From a checkpoint of a small transformer trained on Wikipedia: rotary positions.
MLP neurons of a small language model. Each row is named by its layer, matrix (gate and up: input weights) and neuron, and shows model dimensions 0-159. Each number is 500 + 50 x the weight over its row's rms, rounded and kept within 0 to 999. Numbers have three digits each. A neuron's up and down rows have the sign that makes its largest values positive.
Before each neuron's rows, "fires in" lists the words (lower case) most often at its 100 highest values on Wikipedia text that the model never trained on.

fires in: "he", "it"
L9.gate133:533466505555512504456435429479557539447454506531484506360538517447441598503400497416509537493501474494516402481449540439496514475499549547541405533542572526450559517480539542458452543456528513415508570532589500614432580458471423452508535513495459565572534470583543497522514461471464461494446492513539441492506536484496426478557443615501591496378442502527536497524454421522536525539624497395488558542565524470530463497459512432480535533475428562420431413450456419491539484531497485
L9.up133:529579461467464577533526546486486470516533530480568496492412517432472510501594493569533494551490462482553517486648486482567535541535397483547472507524501619482520451485569515416574506531570595395510424548510480579556482457577503487564488558463567451540467563556542538487506566463481551505600511540537456532534513551516459437482526522493424508526572442561418447480503457514448472490521523452537561506510478493529580481450508551467467483654527628542551408485480415398468465481550518

fires in: "that", "this"
L8.gate349:417452573545609494493481452487491580597583451591538469464376499500500542473494454465517513530524547559435431532493480629510370396506590499487571530496494521455480490455470521472585434525533490557502554534562616467476508544510531486416580512602527536515497519487508480471491484544486495518513502484529479494439478501458457553487503564374504502532588494571597459389443485485560485414491549532552432515384492505506529446467528542441547573523457463470536468470512587474482447539503561
L8.up349:525514458589373480419590448517519487495446515578429493462565514568482559498495477506479588380569506507497523551476531515556501476475567427480424340544444522456554437419508540494525503499463559514545429601540504507420468494428454436491469567580512541450494485436453466474422502575480549461637585530455502521494522545495477501530527483484482533431558561516599472532512522414530539458522503610534366475474471533471515518539541600532495461538529515508504561520526480517440538461456484

fires in: "she", "early", "born", "he", "life", "may"
L4.gate260:478529504503490624470421472551518569418391450519543559457513475521538501481481506513488524491517519476479520603514501500467476479510515607495480515452517517502484577595519434439462512460572547553505484513537527493537572518498494427493494464541503581489521453412548511490484491431498526451593520501468464530452539476486580469448464489588422459522418393389524502487536490449552525459567471512555593462535515576456515448480416474457549546569529681496374462473432401580462572559528445
L4.up260:581444556523445509534511428416529464482595523523533551396491489519548566414532558491457460576455532511496473432551519503546460531561420433450481387452518514509484453589600541524502511514468418541528480465511508567547574424561496507480467437549527488530504484502465509547431485480413554495500447476631476514513492491556535528531513440446481446499534527457478450471616346478434459533395500509456423515541557472505521569560539516510486448458405559379561569508426431479529526513530509

fires in: "their", "his", "late", "early"
L4.gate235:519537468589549458530630526530516532458521532517481497558522465486557546462592413622438477450492474543506528520483500474501510415430632457585523504548541527553441460461428557548440498506466482563484440488419513553479594479475565424532506528553454392497552514448592550510470511538410376532592554550539553461469479514467455469532591592468471512564473591575522533516481496512504497477523414485494520555542505489486544491512520537400568443462482511452464429465542413562471541544521566
L4.up235:497506471535516474493626580472502500457508530514506548567519483525528525473557419620409523467528467575475491540445511455481509445436646443538446508572575510588430463421474550540429494504444490534499373428475530577406585503479554421504525537492486464463543475440612551537516533565367383531584523507518547458453438528493507440522570554447482541552435578530538496448494462504489526472543443486434518566521505509480507482515486572412572493460521537466479452472490457541513547547505549

fires in: "from", "of", "at", "to", "reach"
L13.gate418:463512532463544559424477469500456493573511482551517517524560484567531437502514534476593533596436540512462491491500466429485516543500481467497510498416526550482482477503511450484437527497406524485556595533589436432513466515584487515535507528463444531527597486520515554486486408489593526529484519539447576423470596503458420564483565537566531523517530540585415498454391522527431462508490550463576576482484563520390647560424517570418504509503453489499588565541426592435527418474552550
L13.up418:450535491433470554556539548526438367496573484536483418485529580438488502466397512427508424403569397488500467455466549489487460440585511522480578556495522425489406573544551467445561499516524440488413468482503532432536498541512446531514426562434421561495411538424479515459546540516370563476509543457568468436468481499491554467471518522427440534446525496491604453442517549481450426538480504513380556514574449509522506536506564522508481462535409439439530487467505461516505588537502459

fires in: "states", "west", "world", "england", "sales"
L5.gate218:414438556488454482370452470512441523523432501593481500546500518560486469513403472538452518533493562474499495449518480434478476476496567503562533574435476506492504529507622484466609460474560524457394463518552485458454468484402516447470419513623509525596457506514545475464586517475432437491575497580526474425457500525511488436478554491598451504540496489454546489465398551498513572502495408463498491537468542542436503545461453565426522494472592472423512460501525514327532552498571460
L5.up218:547475536560478448568505529517510441464440463473539560524467425451513520482520468449449568503515526507443527532478558509514577557592386408488449475476507516468505527523472509491554486472590462552553486555577558578457437563511498379540451483453506420524411451503502514388622480491574492504452486434528556439532416543535418411522505404524447467532436424488536522498614460559419517499464409481466508509461559491494403580445541459462504490498462517564534443502578482479601557559442497

fires in: "as", "the", "a", "awarded", "associate"
L13.gate395:512527436485603523579442496538485592427521504505497555464536481492582524444585498431579470510473515506652565487513548500488508597447455552505583595480438536535540452408450481528487555485422612540521647509459555546495521539497547551512453414502593505529454558576522482443458543505491531476444505505512622527499469446499476457538577499481473469485555510549481533576377523578505501462509532447487579582508487530452470482464436459467575533512503532516404509506472431524481483593452502
L13.up395:473488552503510477411568521459534446511532499433501493525550539579527471544572553490389549470493537562449516565490419505513538456543571564464443498529564459467492480560456516533427593444637576473466438524480458452480490471562416488541466409521552503507502573442474509459503487516573513517468579506523480491604503503557435490576454571542589459514522438366541548525540556494501535417523504416490468483459548548539494575553518519409403447532504582409449475404466508449574521407502493

fires in: "that", "his", "degree", "free"
L5.gate175:518505521525538496524530492456571511502523530399507519387427545465515445430536431418546520545453524514521497605488473466552471496393441502448490420535606622517592523497422541497533440486499575472443477538575509466556464446451475449519474445487526471565455471532478457445585411349493482578562532548499499446485545550464400491518461566519551526577550540527439495372457512530438431532590578585478515456492502467538507468485441489496497537504551526564511420560561571515481518488485470
L5.up175:488523513445549519434538540464585499547469402470666472463525557546393441512546496510490516619594462503500622501405523486532563411518459403476524431534550461437606558534522528444513464493485574563530517455552586490545497481442583469579487484536517471426474489542507482430605519441488495502539538545565500512470489568512488486490546513536553443528559500545468553466512507529459543475558467597410428498478550497456505416493525506470558513587513481588478448485468533547453516382519480

fires in: "as", "best", "became"
L13.gate117:513454505409422562574536488495475539592489550514489573505453553500508469448549471510507475437525436495527496488511660464474435514477375569530455544577507601592519397482423447520533514457540381474492549539525497519510533476504514418517497508441548478539446494454401440460473584547447482509489556510513519509515507427522472519562550508572523488401453496398511466580412528533469507509551554453413450496438419527531426552470363431430534484433534578526436489520497496500498519457490536
L13.up117:500507489506501535449499560539514558538451607390522456446565449563468479508585355560450473492488576534398498520507540490579469491445548478415458589497591419525482528480475474417542624491471454431551525426504558481466474590379541365448543473533492515511486516429534440437509584485460497485506507483497497609598495505499500527552614436531520475560494486482438469530481432534442518581508537474432483566479548497468448535501496530460485487414460460554517419461503540475478451516490506

fires in: "all", "some", "many", "same", "additional", "three"
L7.gate125:533434509561495566526536468492461433538556524470610478441478507424409529529546447495437489519593385442567450451509477454430482540537530384524491519463540471509469479482528511495457550565447477503580452452437485501517513512420496491540448459475476482465606559399456585498569462416384523480492601524598494458517362572513544542546466526511431610493513559540446485471479506518501525450564495552601485511499535567458427458434468464447529530537498525511529414505536543543438548458463429
L7.up125:600514431445483531484454612491498446529547582490553524424532500431382497391423559412500458484586496528488516458452500553414494485457475488383490458575503443573487459457563512537494576567418583475503502499503472513494577471556524461530537559396433513506509484525475564476522521551503536461611488524548441407533389522488403493516530478552459496486432388528506517491479507518484534544648519470382506568474477469462423445513439494497519558477517525545442510498512519503463471564457507

fires in: "two", "many", "several", "most", "three", "seven"
L7.gate128:469484492604451500526473533499551565534558602550566529533522462452471541487522420553510521489582465496518533477508558441488422428567549465439535512488502516414616540547474522378435458492446450533405486464500566550533489515556457427525388606476530574536517492581549483447556471495447622526589548573472520494455485539437495417484487486488475501380445529512482548506574534483501438510526572479521451529455454482432447561463507569515536489543414477469467564392550477563460581481505451
L7.up128:498383524492503561521435547478490539488479456475576539493496542545488471458452562476498465497548470424533468460496494498465488473588484461398567441504524453564534419548565513467494500502472482493482470523417574598530503410527450469451511550499539345609447461485469501481575533517514532555442459502527506450431475465571489451401505495491490487480372441549493508517535514497489471526540404550434525478452530578545377540543550614553622494460497413477537511549399471427547533565469421

fires in: "s", "largest"
L12.gate383:537565552517409548570547519472543434525521588418512556496476422440522496525461563454428514377507495554458515455481463484553469484473426510444469568592405427531492576546561457552487601459514514508423469476485486435456438474502477532427485477573583435460499485482451567494517432532456473541574505478536522453422477488417499521510435490417519569426451465509549585567489521601533563541542553543576519413405476569423477500549509520489419537456441620494492491479491495509426541448533467
L12.up383:500482469475509499498500565476414486444569491508456385555514495588465515474510579471433416477508420528517599512505474503455500480541604507584592475601534431407482519524478549494539514445533555415484587457355561490507520501558467530538489494441429512566421524533565432439535628507480510545535586505543556430460498521484600482452514553499467484431512554563567501464498574519464482496450461488389488550524565472561502493467571399516548618473478512469522557511550493484497501438450487

fires in: "she", "who", "it", "which", "he"
L13.gate295:507514463462463545494533437467487521521396544509491536463544490523484464543537385522493462464487452468481546517484544465442538519610505454508520498504555525475530442520543530449524548535527391512528415450508446589525585529513455493513536608437515492536401579577425490522607473457471393540453538539426517540389396515468420396513541536422538558481580504511421511561422532496569461376525548575509510525513615486465443555479527542494507456465514535586546522566490508460582512503431516
L13.up295:549543521501643452420487501481502493479522484530494401589509446526548534455484509571461495623503564504530426579500455424532395455523492501434583449490581516505473408484497374517519472513513518528603406481445559485488532507452548584492440462537453485453453488488506423541550464498499421476436526512492474518503519509569507482462550467477441590490411426499438578494510462518595397487500519523514456453511562464495456449512598547480483500480526448486581448457408526460415482363523489

fires in: "air", "s", "drago", "river", "funds"
L6.gate237:466453517491456568469637556512470567480539484441605490590518449470571619438436507489434528635374480505540441504527449505503512447486455476501487524496397441567464519530445527565496483537514596493422553497488498449531553556440494491462520521536409568494494517563497514487428408555482467545549528487495477468518453635514463519497560553482568488533418514517532505461586419534478529457480438423427497472583560449453478462560408468485489503503516459428434474504488466464467503608438513
L6.up237:389538562480502598479546541509488527573562520441561459599543430501468494565456557404453502463456521507537585392571461521506448509545486467429504509572468430502606497544538540460536462545394528563497451402436550493515445548522470460526451544520480507569502565515567498524450503510372544490571507542462468493442537499471472604465548427522483526476456521463528537488486576566501487550446518454563381511611554470531467458553374434438508512487536431450558470452449504505440483481510512

fires in: "has", "had", "have"
L13.gate246:519448540516455508527470470490523513403498495454488510462504504568521469520430499488499543487628487553506512528451613476578488493452589410556442558496456493532525467574509430582442542523587482508560504445474581466514553593553504444497436436426504521451585433472530457538504474507488471516512453493522551526454470477409394479564503522417364544512525503417483589471533526500492578578540533438458424601531411582413496491428522469414493537563570460444552503558539538476434484502572514
L13.up246:544495516396493533488538518394588516494472481519530576527532383575511469502507504506577494489559461496512524473579548481471454518463504418461438528433506571634488417467389555520419501513545461528518496472510471501501516572540540414536544482533532490534521542402513461489635559502456514513533515493452490468535574465569580416516533506478467603571521538483544603466512540451536439499540560514493460443498453515490447356535424518433483560483561456479521540458591541394408532492454476

fires in: "two", "his", "their", "three", "city", "four"
L4.gate199:580556501519467491515483525520558549436516499514599429522535524467446531520549548520492479475509541454484526484448428478497543536533452543568553534539497505598587586439512582528492601531555575450593454490560597526447583515495481508524552631500508479545522489423512503425558485478414437501389505479566478532462443469506438584563453527521429541472497528363506557524542443525455499553470502530483490542423529512520483517456458579533512538496466589414509453389357485591541529477497515
L4.up199:546477473534455439496509460510538483452468513438594499403457557475471495436521517509419449479445507533461567433474512518561481419549530528472504464416415545543466492554582579447431519507437505475496412525518525498458548555459440522599540562508542503435499458504448517487436450510439562515467587495472520483358376548534531507581602491479397477378522461501503550525537511488497519571489419444570457574497554473438415487466435483413512618478443484399485474509440516536516570471513499

fires in: "an", "version", "recognize", "versions", "junction", "professional"
L6.gate222:501520489510543618553432432475494563476516516546477450468447567468484509452460510502593523516496509534488480484441491467521483421495416531544572388447542467408550498605449558528563449462512431511473585527476476559536513481481609494551517453442523595523576573442478563443529468487544532528480568571511503570536469458476477484547391511574487450509568444497491547553431502545547490522546629517477619449529504444513618481479521410502550490500426465482473400554580426530407481483515506
L6.up222:533508442547607515553448545411531494435464449546451434364531432520497556494459530486447432552489535447459543445490471439417471494521508505509511467531612561463527435469456537433552505390482449473451495576487507581441420560481515571485515448343531499404588467457569544548613391513534451468515527516537424422430504471545524505417445426505415552498600463489432542518485474430517563478551539445526494532530533532504484478549511496502479483507463513549500518458560521462481570517517480

fires in: "to"
L10.gate161:515446534571513575460471437448470515484414548452562496506478518591556483457605478532530388599446498524505521522482515429508432543617452501495547472435526527533517494495450588468448500543461492501520471455478476551545502575559566546468404508442562435537508539503488479547519425499469484422572546460497478466394495484486527468566469507377410498553477515545456678560444434433497521442471510515545475580554554505494477522387580501415520496521484510501521478521479476477499424621560489
L10.up161:542534487547529479603404526519437526537467497510524469553572470474511400555527478523540588586632562508505516472524517607561488482496532493510432480505337556374545499479465533553464487511491457508409484516438452465501493533467518512477482550490557496532456550597404488456533524529519601431509533498428519558496481471484495567470562486464499511353523616510530455467525436487457540537530517487527519523554492459523608527565469403522544423452508507520549524580436512435561505423497573

fires in: "the", "a", "architecture", "avenue", "information", "committee"
L10.gate117:444558544494444607537492560561479510501541550507483530540466391480546557490480497521522596459509485513483476556414484465423418496483435542460421525578482524581483488460476480488593527499590498594460551566548535471542536509493589556449484434493603474522614535472486465480458432494561480528450452527367543346490493507486437502426467547583589429596458389468437505497470577507470471452469510560486437486487519460500487531506526486538579483524534466438402433501498511439508488478516437
L10.up117:389498471580549623428524515595538455415502590468534571497461570551544493497492497539532462554485487500540457574409493483586433449479547613471471489537427531532503515515494526462473502573633476462499492470511497472451502421484524478438449404441469472512474523448518548533511412535503478511569613508453446454527539568482511593468491406458429509533456496437391495376474518524498526499510426434525515530456410474524482461608465512529491487538436525541448475470590526454420492530504438

fires in: "also"
L7.gate256:503456453484460449579474587418451526464528565571441482519485483414512407582521440533558438429526423439408442556489510549456570449497502439501387461606598498419510442443408511471575448522495533479629501441396408427475533466527467496551553431490506474468539531454497466580471520465470537519499621510499509550532476524476508505516440442523518404444467459584454500487510552480592549445508487494511452529557487415427484489508452453547488521483513503517507407498461507484513547397469487
L7.up256:572480574439493490459525416411438432516560458520458481486401509439547501595539390525393579484564449444506500474461494514484598528459440517547491516430579521554397553530435485463485455473574513504642481576521492502478566520593518448519557530520516430562475526397472506510526401570545550416480528435489531533454395504388508517467528497527518478471510543523436522538556470455539472483540527490491448541507451464612558446483496551484476529491606508491536593495451551460458497496477551

fires in: "two", "six", "1", "four", "three"
L4.gate259:438413480535489442575485576453476520507495555470619586498453476487449526493442473514533516631458433454542410494470417472491633488429555485521506441544556434533464505576533552527432469569513410518545390521482473528458542515443441515564431490440596537506513484410454444487496387542478564481517513447573508415526484513529516463457447545511444490528454512519474514550543531495535470498469517620635531504499538438530515499472551521402527491520496515489570474557481436531536542600525416
L4.up259:454430484530497517466510610479476479557540607391602570537498456535486516537532483518520514594496506462550467461507389494443543483420511574493468511460553490575434530530500613415414476536459417515475452430412520401489487552522439522520386492465568548548501485460500533537492455398386500488490463473530471426463493487493461543514486575464501487517442505575442563548517510531562457566448567580569573543500514440523478483452511493407522438504478540502511529470448494516512516581520344

fires in: "of", "defeated", "formation", "station"
L6.gate187:504547513530488489465472464499600504479475501479464455521511470494596460491433555509530505474534511524488422524527498466482431513435495534437394558505486481569537516505477471512550486430464506417489482438568429443617541471433518510422414494533390569479562574565521444435500433536438359535492503459499500485483384588522470556504507514451471468498528487450508576369451539600568572514465432548507476520532465443489510551476466405547355525507512525461544452488556531396533544544433569
L6.up187:511509506483453433542510494489376577467450545504424492502502548550463505473520573489504575416414456472422470474407507481453504557550468503459445645517450582503519487402561462495465485510454522472457540459434458420444401520468428610502511542505470507593494504478472452502557543539470451549554469455433537415436522462487429503461531519472517394488541528490594434487478480510452540410496501498550405433466496515424492555471523537544362535502601526493550464471504505395512463507445586

fires in: "he", "it"
L6.gate326:478494537450509453449542517585527538513582514510465476510470523537495563488497361516505471448555457509488537356491557463489434427493490562554503552491481524625440459516516510460535431491394635499467473454521491491492564532437510515620473523515460553466559409435513533497359452511437423471496517518523542533523401549498562465413499507570457515465405592516420562520513447478551528502508535552485550508561510515526570509492425536490516587544453475395510449464467549427442510541455555
L6.up326:545557479565443520440498456578588418540430626442540504535511527520502490525522465539599390516522532519456529549451462438504446496411465463533484497470582510477467485454485523416559539504490529482582466496635544540549490394537551522427477498592599424465438559498522498536500460516465421561477466421431450566452434470442510477448528486457429482507497474463499566579489489530400475486487491519493483523461530403483458473505593603508547494412556503507486433553463413419409481517523491

fires in: "as", "for", "deputy"
L8.gate158:417558556465529513484482510545400464499524494428601570439519506501491554604538544472425539445464301475522515437493517454530478457438479477516473458474539539553455492584480455548489537537551534472511536444573435564423478566483450425485550487523465434543492526462552447425565609510533565525551492528407556553487423461458554466489492485541551474515496486492421516523469457589506456389411512437431452498529573548419466492562549550487530527440512512506417528448496483582492490575465452
L8.up158:577529505476514542467470436491514559464498479617489505498583488532487528507575495605543449468511529490619632464416466522600469476550433543483560506369504501480523446505436510554485498383513448479545560562461508487441497429479544522509447366533499492521568530509514525506561484478512531439459465552479480478547481468408523574550576533495486561536506519645422477526455522485462509418441550491527510646514588543477528569522442458431489573474521535519486508573468503478543409479491466

fires in: "footballer", "player", "coach", "politician", "football", "professor"
L13.gate178:371492465464530490429484480422472577481568457492568426492486457457462494511557536562457496511434457565554507528487476562539497520483488437409559463470483523589466530462538508465453485566364580490537528519468511463469541380515426461568485480526566477553381547500475491464559503498499484483474508373509513523518377577437498468449438491527552483544467527481486503593446568454473542526453560435549464506469472533531488416475487587469361413521482537487544544521548580580457473434506586
L13.up178:531496458510494468441541424565446502441560544500537496474511470444577400525617499568482533452465477542460491475495498513624471564503546448612476501486395526508561476480478528468423469525511546544534489498633384540447489463462531460500517512548581530512371571499527540430466547436569464527580502402463511478470562559521427544548475476550529463477571481471483512478486548415491565428467486460561454474484429503477447550556456550444435449519567531643429529564525534502556493532438503

fires in: "he", "then", "two", "three", "college", "paul"
L8.gate393:535453573535485517552552419490482551452452551486565528428499474508461518480430446567483462520548519576523539458470360383457482493536507479464519465519548472364540558433510513527460474488491518486498475583459532550459461414522470581586430500486541520521494428554480513530459503497561415440590540547483523511435472515491428600472508498544352498445445491476452461564503516471565521497495472508518555493587554528566412461538451573496554468425492581452537538592462426511465423407490596
L8.up393:557558466492472413500529463497445643529512523463509499540439465496513580415546487463384460550582445485484451561602528511465491459482388496514539483561527571541465426471532487517466508518485411466467424488490501518539516560438502542522529581565460506624519438508443397527496534552435451488427519506581508495475491513456506451480523523467500590527491540511496421510559432551477531490499486461544528493447545438553444469586574551562474459457546445508568584570545553508629572407424563

fires in: "is", "had", "having", "be", "has", "was"
L8.gate106:551586438452568552532501433460499531563529602459565515504483510631364469553393545455555497441494567452460436515510536487416409625442509481436513599460570521532488540445522550510490549529550531459456505496537548482399598497460532505450406427460453460471508540482521610487521499535443472552503443540474492497571459510468537544529469569476485497459487548554539564617485447559557423525505544556541438408504411475548506477482541487520441484560518495518536511502520519503502492435484409
L8.up106:493515520484489539507493501522489582435582496537509482507501419612441445589462483504505459479461534557506540434497478573538424537494512571441507595418572464596514460509554509534463499439574459426432511499496488456498507568441563486504499514500385595542484454431554461503535506395439532470491459575515508424489501493405543536487482513530441542426532544586428535427541548555490501463552506446513461486539539553437560537487386454417405613455497556472437522408463494573578416534461520

fires in: "after", "at", "player", "for", "to", "following"
L10.gate97:452562459553559483507495453529435504539500562553610523485441520532521522493567490554556516540533522421546477420572446451464521491579417509568560523359487473503487407444529477473425528546467460413569537496566443483554495514505482517512534497542535541528471530425494478506422472500526561613509477465461467628465518495382461523515538569542595452564564516531464481412442514514461446487612505501498455514498491505529510542428576447422449469568543504343445488563481560590485473498508491
L10.up97:514478508464448514559456478494511530551491517505482496507479526505486471488535436499548523523542471613479427491514470405572507572487535546447488547459423502473535476554521497560395490516410555511489506507476509374584480489518605586466549453451480555562521575504526450379458413519557519553462409513499475511470489494558474548411442564495553520520575504394545512564422374581445458510429526482597477491466552498513574523493371503457482420516458368499437492453486488511473443406514470

fires in: "of", "to", "since", "instead", "francisco"
L8.gate300:449531466573462441553496401402478547455553522565510497600472520480464528487509542498527422576495489553407544400464409435512551448531491512469598517451532400505442511535549494557484545493547503507450668543481483519542466536491462500504459584505501541460524543413424527441420430575479503506512478515528551547529477555466456576489473540528333475500479507493461472569399580440471472500491539510548486451514589494455501528504628456437456489500595512511471546513472410511476467433487521
L8.up300:493584546566383438457493488438536568544493586478511418511495478508479532455571372422510544554501483515520513411470479484526524525532613426491529570387519411441400498567518446436432599456554489544526553482523532522502481586502453506517570437521445457425549514477479464471527375586479528527424547484471517613527453448458504495463514530544454571517476520494460585585497588484464509647468482519444579545436466527465491521514506546526469495478437476535491519451477423482509471474510498

fires in: "he", "it", "she"
L5.gate234:590575570602457548574566446514496562532523503489516501472394494614451523497579483515517545507514605509552418574417473505506540533463422530522501532537545459539563456511460540444489550561508481530500455507562514496538452614447568554463523517478524463456441534501561410450567467563552464495451482460468536517521430463527436494507539448444515477500461470570475453472538452463413464467542431523584645630571515416571441431530550504468508488412528442528524544491546436435440478513520518
L5.up234:448466562477554526508512448549490461609436532483476442566565481552557447546497490453479519460583425557493520452546492484466433460483601481513590568533592566516488528433447464587622465469429529509548498482531520446491497459481473402457572533461476501536550515374497513542482523462409504447424547591528407443546465497493526426659379487508500576536482469465449474515429500477449461460524592439465540434493478561532525457409449510501455500542523547451504487538526523548470534485478573

fires in: "ii", "charles", "also", "party", "championships", "iii"
L4.gate368:429457498602481516480507585495549465560477465600475575549471467564518519513406442487541551618544554455601429559525442500506563476514519566571571487530474580496544546546532520541526476496529488446437521521554507443519471426528536464452411487550429572559473460428562453411479521470620452477421423504453537530476536588536512486477445557485542571527598484488464472426447446522470462523447415465525477508553543472532538425491504518580513389489510551452501570503509506437589433550559446
L4.up368:504501583549528487485547521456593400515499555504450461533436514567510543473507439459569488528502498464489482538551492483558501474549499528532606488445517581539469477518473548613511420518557511521424505502546578479506437437555464390492419463541476486490457437429584529414469474478555428464456517518482539490552549459462527443563476557459499431524547479460586473419418453527501432582469427454499578534442600530655518493526566557500545479568561565559509593517526501466528384575501485

fires in: "also", "served", "was"
L6.gate276:413499597540465420539551508460524472610487535563552528452579475533556512538492432518513523511480460535517329480473429496566514527461448553576536467441474544596474468496473468588496497543509501475548501501458469533452533537479458469410535504472479452483548521496461389537520488408577535453539550445482480372452429464418480449471540504555512497587395509524485385480471598512509526529535430474488511555513512478519566520483511503459540487454582359476620484524517528589488454514456460
L6.up276:513525505443548462522467511499526453522466476478499500491551541507507478597525423445555502482545481502439458482560428421585530537476466524579528537451543558543511512479446522487457508522567440484550498493461507474388574579550432442527551445490543432458384454481515505496554486491590420541450466428488488350516485536476471509504561506535559436564448460466512493590526572452468531519544397471538457499451500518518570565464502461558587412527616444593624419445418534547578514445506563

fires in: "its", "of", "with", "an", "other", "originally"
L9.gate24:474539441476514438493475548497445471525540432482505542477512489458484605460425521489526414540456551544566546527450408524464490459499523462560566483456543554423562375602438528545492499482476537439506478570491564515417506536503536544471478529521438510520455617548535536510477465574412437401508458484540506570403438412494460453382557493442381579506497589473469536515431485471466561526519479562533553570497542495511498467533440437501416520436531447511643576499476458501441514466517503
L9.up24:549518512535508519569487494448415561488428431497544593489592536512425489527488505527475454528512468512457510499524451479492433452572483431450537501453545443536536488535512592477469538552487364445460464464527505560470442411541547514584474381464540498419463520558468560471594524557444500455490500464496498556585548461486450558596493528485509536569532502512601504523531518540639522545525440537502541554521560543426431495530508402477540527563523532513469492631460434457448377470400482

fires in: "years", "year", "time", "his"
L10.gate12:521529460487549482504549477463458486498505517519495564464502512524516440529455570539377452448478506442529457475489541465493522468405557495524496561534463602553405585555434472446494500405531557565564497484523533455551582500504465402490427399577604532397514543489564472475482469424481449508529623558477522463521448495428519583507488485607540563506506543534497510485426508606593443531607490511387558497499538465494527425389512492468441522482415555478467495514505569492497459463530578
L10.up12:575510587482495573473499503444538586436547509479511482481448502440526478529614499431541630482446466498445568433488472455384529407397527526497435563507438542443432495485456451518421615494449622439517447404504551517546535494566514498515483463566465438555481542474495528491526507475503520494489482571496513510519458486624453562474460592535577453482468414489506528506491488563487470422593521470477442443531441446528543540497453554409535474564445515532487405460442574457508468430485483

fires in: "at", "like", "off", "north", "near", "to"
L6.gate17:494522594537417553554512516516518562494458481514488416549425537473467525520496489552538404504483552541438506507480436521524468466449536493543476536520446514543509530554508447618480545541503582450416441528503460413434612466463559463615453461475456512450444514488473438477440530502452465577526545506479494510519464472521449471481548582473398469371513540478565581493340575450479520541502545533565461466477466390430533490546489538434483576467451550518539447581455432418451463432455526
L6.up17:515541466520404580404557486606461405522470513461528408593493539422549553475491504611468562524493577451474462509420509513536484535453465523461483574579505528571465496584497506556455474529457611454470470511509454443475531489482467449499479461447541444410456427509518500509550489525478537582499487445507460539509509468456497517431549558363458514366520498489499473493429540512534484589488445420471499398436521447560413505479535627555596514529569526442518491516510480471542466516593485

fires in: "the", "s", "football", "league", "a"
L12.gate350:434562487519489542491556438579510511549451515448487498556430507506529528507546511640506481454496428569455497543413523519558496476489389486572521577472400523488412491449501500477421446517499522460526537491365558542588446466390429450519524428503563424496503524423522578448562450520530491467577501493509510512452514527519526534595502472375605458610450527444419499581556466572493555462539528439534560508541459522497481483504446477463462581431590558500534522458479508542537487481451457
L12.up350:502544419434544525449553438532489466449500492475449541466523541504560536478590552532481539391420546472458545488504515544507492468520455569568526611442446541521490551496438539534460432481505467526441559540430590566500508519533499492509541448573615445504547451469580472504513519515562466531637448433602517413452534504557479438568515512503564490627528483506462443537514515467501440495345522469501557532518480479457507388493514504455524521494547545449526556562398500393503504442411469

fires in: "s", "city", "heritage", "county"
L8.gate214:520523452447462521506544464543502508406497430552494572554630512487490507470465527463528501485551413572550507509453403536499488487566515454521480556499457505526489521523457460526430471537488564490410481525490544435399586454533425530460583443590467499460471422514519441563534537554535553515518448456398474511494490481535499387535453538473543453562512471425567548428507453487478498489498454524407464590466652547411462542486543562498530612406521591482441459445502503400527454561457486
L8.up214:526450492500539607492537506430445523526576438444572482553612417551455498473521361422410555452520466678429591512520483556522501459597498387482591485458432502505488573410469531512516517515538577550496440489445516396411536521461494527505536529510557411463485526474600433549434465502493517557481512495495482465543471442471492501472489558512492453446548533511473525442590459449476581488518539393488552564524475489467436521523490472548488526511473513405483522532433515495467505516491552

fires in: "of", "from", "around"
L7.gate56:483507557461516523497538474469585503445468431540533493458552485513561526441527478553534586514508434576432524429471470572566453452515415556562478490386549670510461466468495466498537486523528414541456496590511529435498526443453447474547526515434526541500550459481489508460469474525468528557498507491454559558442504483474457542529444466556453468496517537540510536380458533550416619616520358448446486490505579602501477496426572386546562570508482535407499507559527539537498462485535499
L7.up56:516472480508566542517566457456510537344567416523517415581448554553437493508560557526562462355489465526459599518473513435456390482503487520443481463482489449563476538422535490458517514500509473509478548505486510523485526545512463518533465490607415478500462491490505432457508479533581463585445540601467541546593598450479499586532459485548531488498529542502542522419380435532457460520467492444573485436455530430484480503560518436541542472475515583567452512506497418481569435549502623